Weights of a small transformer language model: MLP 704 SwiGLU.
MLP neurons of a small language model. Each row is named by its layer, matrix (down: output weights) and neuron, and shows model dimensions 32-127. Each number is 500 + 40 x the weight over its row's rms, rounded and kept within 0 to 999. Numbers have three digits each. A neuron's up and down rows have the sign that makes its largest values positive.
A block is one neuron, or neurons of one layer that tend to fire together. After each block is what it responds to, as a language model described it from the Wikipedia text at the highest values.

L3.down386:603565536463544529495445456440460463543493437485528507480486470539545487485482457481461474467467481558538453522484518493488477533528505490546551503468551463473514598514558511438450538509491480495484488467530520509484468444521496490394457546488509530494544581423493469477498454481454472528
L3.down531:561542581416541521540541533524577582489467516543477515529508540526503484524438473540438464559518568556444474481481452552477465494507517518514463543442432455499484571469544443547531477548492464475502507517544473498502455403518498503516456487492562477513509501528450518507487481539495497426
L3.down541:474494515445483449549489441424458507529491560450525457547537540480475451571437450463555546466507445474516484516482536530480432613551560487492549468553521572512505496474514526531517520510477507498492564528495461466428440518541509498495347480527566569537551477533481509522509584575428441492
L3.down552:478447465620474480425555462496502542443477519409543529499481535479454511512536533550483508482482579458488468512495527533556460554515541543536473507515516534499525561489468519514572465512570396493525512496537516495494492502546486457550484512514552505561425481559471541505448521492528464416
End of person names. Fires on the last surname piece or the separator right after a full person's name, such as a table pipe, comma, "and", "of" or "=" (Geffen |, Sugg-s, Ellenson,).

L4.down224:488470525470455584479555533514517530458437475554582455519496533496557540541443537541509505553557477516514478507447576504510474465514473510515476513527588515532579501558464532463558440454430396465501484530474560514509487496469482427545512487536549460489495441477548517516532528477548589507
L4.down447:513500533447516500424530538574513439501470458512474466492459483476511422475517476540539545464487509440477482528426521516444557511481552521545498589499426396508459572501488562532518490555551520499518540473451445559509479545544528392496531558534562528494538575478493531526456492509537544491
L4.down560:558459527420529511465504541509452497505431494498485579490479479497542496571504481573479440619524549531502470502475481536557455454494482579562541583540444413509516546494541468529583575544538470461517509510515439486485523468483440454544494472408460503545535505489504498472452433477505574541
L4.down636:455487511560516506467454503437487506495481558487492529477489473497541498523481450508578489561424493529452357442543480546525472425449471524516511526477444514490405531520467535498454502496468466516515481548534424469504535528489424516477419541474524483559550432518486542471542453409470489481
Mid-word subword fragments. Short word pieces in the middle of a word split into several tokens, such as Pre-s-ervation, As-s-ad, def-in-ing, plus "of" after "out".

L4.down93:496556541590485515543559398514481461533507513530467495421503544537466489489448497502503503511468438497512492547536466505605484562508446524448551500524553452520500560463509411567498542506512507515524555557416487480510514538440451522528415512496422588496488532482553484505507455467543490471
L4.down158:443637463475536532518485476545510534449548529508495571464476570435441451458486482474510499528455487422535490493558525583537535499521486487540430481491549496517508506452480522437478570497504493560495530521482500486528511492485499532482508470459549470537439558470457530554505540431531464405
L4.down213:433545613629502531498503457521527465497491455493538466494523482506427498486515611551514489551479454437476507474497482532506444519518483509549444517522474503481495492476484540584491507495497541528492443523473497437515468480520529385507463461526524499467410469435451502427453418527500411444
L4.down588:502539501518501520444488468515566478472506455553543490458530545469532403483456468437505569490393560505501470523462479485485549477514524519517552480495524448554469450523503467454580537578509514485568474518518489547453513552546483464533457448403452499457489456438408400514434477492454484473
End of name. Punctuation or connective right after a proper name: the closing = of an article-title heading, a table | or list comma after a player's name, as in cast lists.

L4.down36:457531517520539452475561455487510488440519458441538468489503540580468489520505490454540448489484489503445535461453560537518543523467529502492475531433549461496523472544481600495429485520459491469485538506528516464476447535541474451565440502519525519522475489481468534557503518566539526486
L4.down271:517462474692380501498546457492586501456554533479521504543537567421543487458505556508513528527527534483523423488427540545522420542464514503498485440428539452522511503507507466491483506470452530481474545472461482468484474486532502497473550462526470505464485424520496489508513429481511481473
L4.down402:484537470553546520511502482483468477520499564500554457486511459451454494456478491487513492439603528457446513517507493563535502495514542550546524457478550592569603386488505497508496487424465535541546466383556484505460488496458516514526503541464550462511500542511522495531534551506528443490
L4.down431:499496526515436499494487498517476453470466470484516466440440547548483538466485456564424528583461428490428505496502556498536486496488528497477453560568468451566514553438525495542473519480504464511466491457470526514436514469497489470495487524596444484482494577511471460527535500548535511425
Clause-opening boundary tokens. Mostly that right after reporting verbs (said that, noted that, told police that), plus commas after opening year phrases (In 1967,) and because/who/where.

L3.down250:526379427526508515512561439437493518437426475504484559505490510499498528523498527515518525485550418470513422491503492478541554521567497586425507483470500558536525561531500541486440529492524466509557538519497497446446548537495506506534511473522445488420472504478414479530474460495534452497
L3.down317:534536518498490471558522435572589435496502548546527505497482460525492470508497519496511479494485434542493530531516494524483437563483495481522489471462517559468477447456439568499510443496489483445478459448544467440473553479481482446520543515408499561407516528471475586583528459491608458524
L3.down323:469483504446437492511536510480526479411461478523513505513530489543494520488524514461463459561518543532439426551442550541544532487540462539565531466518513500467380486592535528474465508501518426502479515498494489464553488557472502523462550525487464557467441584483514485534460493547488523473
L3.down537:543498513493527524539469510488495489457486481570500432528503560542498527487501514548495565425538551461526479510545485482513524509455408462490461554538495555439484536532480567546535519488503461484455532483531621561443478569577547501561474490468516465558508589411522559476485506548445528492
Sports stat score separators. Dashes and closing brackets right after a digit in sports statistics tables and infoboxes, e.g. 0–1 win–loss records, goals (0), Pts^{2}.

L4.down6:530540515472539555471565436512502521570499486546501527563496469528482501542484508517457573525466467479514497499469487497483466494479525514457466462539518479505556437516564513499477487536512544457523497458512570551473493494487480482581551525527506524520543421450509474469543448401585460488
L4.down237:526488472478481491485511453511520555495488485481489517500586534519555488426474485516520481465478577505544446529409471391532406498539480503441557496421506559516445422496467493576540538456533421573519519518497422496494500502489542486524524442444527462465463496465515513498471476459484531539
L4.down350:510596554613493512560554477455447472586553570453505440442581534452518539486490478494569507513461525479538545564549469487561491508489512477470514475523550525527493498450507577432532495602483482493529521431534466497492507460434420514531504537517518472557491547502441461560510473520574522459
L4.down467:507503522504437511533518466573511504458556461464477556458453448438461483453501538510459495426525481512552523536486516603544488545437478397450524512515475530491526511460556493427466458476409462492512556557532552470514565473507478470480539495497467430489426461533516489524449434465502472516
Partitive of / score separators. Fires on "of" after quantity words (one of, six of, first of, all of) and on dashes or table pipes between numbers in scores and records (2–1, | 1 |).

L4.down56:403514501378493514496551532434544491474563454443509443560577487482470506441513500521530516552537554522498566566490453542509508510494475462469480499534527539533490482506547517493569486572494504517462532429465543573469453543474500468504539612496447532500455572451457505535484426491520441495
L4.down306:471492506495484523478518548398536474499449495519432525467503455579552539449460458489504473535543492446476468573405478443486546370419450447547465445496513514487491550471567466478546476508459483484508563476524477502509503523490508425486508511461501584430532509493438526573473465540538527515
L4.down607:541506455566471507478464580551488507470506492517478463505552534480533500488524565477484488558462530485396515461410475455559493502497459488579477547479492530575439523451486458579484541511499548510484491474486499458506446478465515446521455461517579481485507561522574533513479468493594558499
L4.down637:551566488529456479554443529537544447548442545505514483559441501451440467438483539480470538515504518446497604464458491578545461520482516540430553469490577482526521594571491421504554493525520499497566476479531467496460531527469415463556457531506496510476487524517508556460500466460478469520
Possessive apostrophe. Fires on the apostrophe (straight or curly) of a possessive 's after a noun, like film's, album's, label's, Men's; weakly on mid-word fragments.

L5.down620:520498495448500469491467514517490458481506446436453502523572473436489507460510489532554485485468501483490408502494499476554405536464483528552466439512501449503507528536528539515446466476477542488485532405475438534590477542540505493468460484506443472430550588573539471486508458520475457403
Clause-opening function words. Words that start a new clause, such as that, which, whom, where, because, each, these, especially after prepositions, "so", or sentence breaks.

L5.down527:507578500568457498533500489473490523516467508506494524500473531551490555579518440523449478518502516487536561486461514536553513496485558528543506552550538440544433541526471487498475547511521491586450445499472453508524444426433438414499452454500481492565502498513480485532487512490510491505
Mid-word piece after prefix. Word-internal subword pieces, often one to three letters, right after an opening piece like "in" or "re", as in in-f-amous, in-com-e, in-vi-te.

L5.down53:530381467516529474472430475491502551473489484499502532498443575451445516540471492510533439488560513510514545512493567484546486520493537530487486457507428546509541461507569484582472505558565505534517462456419538536515562470535501523495509472502532486466516534608538469451396465486475504501
Separators after numbers. Separators right after digits in tables and statistics, such as pipes, dashes, opening parentheses and commas; also scattered words like resulting and leading.

L3.down209:465485472422467494517513536487516410546494511561422509473394453525504458575456578486553469482521500479471434461405506521527502475463456492545461526450488492433561473452509492482457451593579588521438485494477526541502490473486477467480493492474543459518484486505526538460558560504538454539
L3.down345:530555537489511458503493495467540502505513509487470483512505452496517572519576578463480464548525534472528447518448431474484539514495472494526577519481503553486471539465580439486552515542520512451433509430493456497436483511501490553463501485479529530501523542500486487509538429522514512427
L3.down387:474541484508448477533430468472538561523556422488523513479527423510455561480485546603456499461478514538535516442512509511563456504534462460581487509541475514501492539501514447515519489549535429519516554444560508486539492454458481565475481467511443474452560418494531499513520486555454482515
L3.down703:487496511546513496542578495504492458502535495498533474501469520500549490518509529501510499521466499508553455508515487451510522538484495508506426506506495574546559565464513474515483494447496551441467547442482568598537485429481519535485538545505539525478458495534474541516526484522543522511
Apostrophes in contractions. Fires mostly on the apostrophe inside contractions and possessives (don't, can't, he's, Christie's, Shi'a), plus some mid-word pieces and table pipes.

L4.down2:419440472466513510524526519440471504544466510467466509517516477542551454512526540494506530540517508530426495456505490554448416521507562496529536509487450442616443460483482453464440536491553462491476433490474529501457471497392443460530528513505494435470543537509472465518460474512535530481
L4.down24:495470553493486380529453557524468575497478529455524539474489437435499492575495585539483533487460620537467523526475489549507515513539528512518501604511524497531519550522465535533509526559525541502612514487528478486493465572450452402504459583495560423458555472494548493520471426488438566567
L4.down331:494465508545458574590520525483524511507516548507464547527482435475519503527521478605465505495466537524505483508506549520542487513529502379451518513510517541502434503473507505527497533448516367504470497501472500486496548531534475473421456515514509490435477538519488500455508461473551484528
L4.down519:480469493526471431619467461517411534466484570499507543478525445488538470472543488441474473496489515495529496473479550474539590523487555548524487526433487410529494504479499438423481561433495452417481543544568480519443482543515485468527507586494578515528498458543478480497429504519567487494
Mid-word consonant pieces. Single-letter or short word-piece tokens, mostly s, inside a word being split, such as Con-s-cience, co-s-mic, s-anitizer.

L5.down236:496572501455529570452495444479499537530456443539490518588538454537559579466452528484507487598435522479455492483465527551535523472542466504503532529481500500462429502433491526537480485528538419572448521531523517483544517538500520457476481533491464541525522488537505488498436521505507492567
Mid-word stem fragments. Word-internal pieces in the middle of a word split into several tokens, just before its suffix, such as advan·c·ing, admini·ster·ed, eli·min·ating.

L3.down347:552471485530475518436453465546468526446587492504541414495530481430505552438551585451477484513483467503557490475449481434516435478498488454536447500538531501493435529474449461499520482520428552525515471483495469488557481533508478509548553559478471505552492519463495538491494437552514429537
L3.down356:542536442500460523480458519526488469510446558513518558402529566584586422501548504515513475479475425546484478450535542555504487567506516589476555527504479487493550587457506505433489500511482487432488525470497484466499457488494482479490462486554509467478489540533483520482455475499545579463
L3.down648:526487508484485521506541469475422421503535610444549492480498532558569522511520533482436505519438514529521520504498511364547483459449491503562484504497506508486467519522506508453448444467521535470497480493555518458540522525413518497536494471538525408493499526412549542520489471545518512473
L3.down654:464482563488507528501511499542468502519566511489498513507517483531520511511556478550518501483495541511573495446400442609485532504468517511483472598460497491425547595461545427540525562414531409534475519498470526479556610549514462504470514516571563497408481525545485519534548456519536569496
Mid-word "s" fragment. Word-piece "s" coming just after a prefix like in-, re-, per-, pre-, as in in-s-ist, in-s-pector, re-s-ervoir; also some other mid-word pieces and a few "is" tokens.

L3.down123:467427513636380504503506536537527477516512489481497506483425548409546503543426551499478465461487504538542501464524510519514437501493482509534484500547493478511527482538587474518491494541543517581505511477470526513540491507488482493512537567486481496500465548555513527501510536482486463468
L3.down217:482451527516466568458517499492473539494577545490554513470624543495515517492430410589480458524466457514488508460480546517547452523419530475472450495414546517470545452471488514543526501449464593482480459504446537512475526543449486525530503524521441464532470510469516520518470426639527518421
L3.down533:550461479646509464494447514477482484471500497463529521469481460480582603512506490522555541491515497477449443435479538530502480510554467455465425463531579523485420495488514497532473489484491494486545449516491478521543497493415557487504483459605499491439474564567465472510467472580502559450
L3.down627:497506533507475589517503416470463453483472533529522527515548540606511444454526464519504530543470471500461512444466510519508485549454525471488486403525561521535450458485458480482495513442480506517496550520431534519544552521528517499466488500531534559517409520463483494454555448457453497509
Clause-introducing connectives. Mostly "that" after reporting verbs (said that, reported that, stated that), plus commas after However/Later and words like but, though, because.

L3.down253:493523464543454573448525567536545463579457547461497511483521572504446513481510398474542482467486542494540458528422510469483545573556577514444509497535444536505528497498510585421539544469568508468558518520489451510534465555502476516554512456517470444508483492438502559480481479457444480565
L3.down401:573510514569529483521533573475518537489446514558535437515494449567547525518457509508462534523513509465547499542533452445475535457447574445525506485528532519457514442509427464504522554559532518494460549486441438560457481485523509456539577523457517442549559449486551539542506482491511488520
L3.down512:493462584558481537516504471440514503512552473511552521544518494532510555436451503482549545487459456525460438524494491508459527494491478525538473475452464432509559476504590527458487552500555567539533507529541518472520479558523516477499544494538424559523443466462422479486445455573459448458
L3.down572:588534555578468516499469546529505511579465432493538480508502533526517447502427454448476570482526426511438496521526406583495484490492535522544559450534540454498585528511469483526533521552504447539549475467551426471566454539431510449564501453493473488492491493504533505507417490490472499479
Mid-word continuation pieces. The second or middle sub-word piece of a word split oddly into short fragments, often after De/Res/re, e.g. Res-er-vations, De-tro-it, e-.-g.

L5.down304:508458446480430447460466612506434534511464515533482515490453488518475438508539520538522546536504479406495539500517559526492556508473455427450486451505533453583488551473507525485426563525503517533462500456430472492439526539533546450510494458438464481502466509493495471534557505514550538492
Possessive apostrophe. The apostrophe marking possession after a name or noun, as in Dave's, Leuckart's, agonists', Baha'i; weakly on some noun modifiers like Best, testing.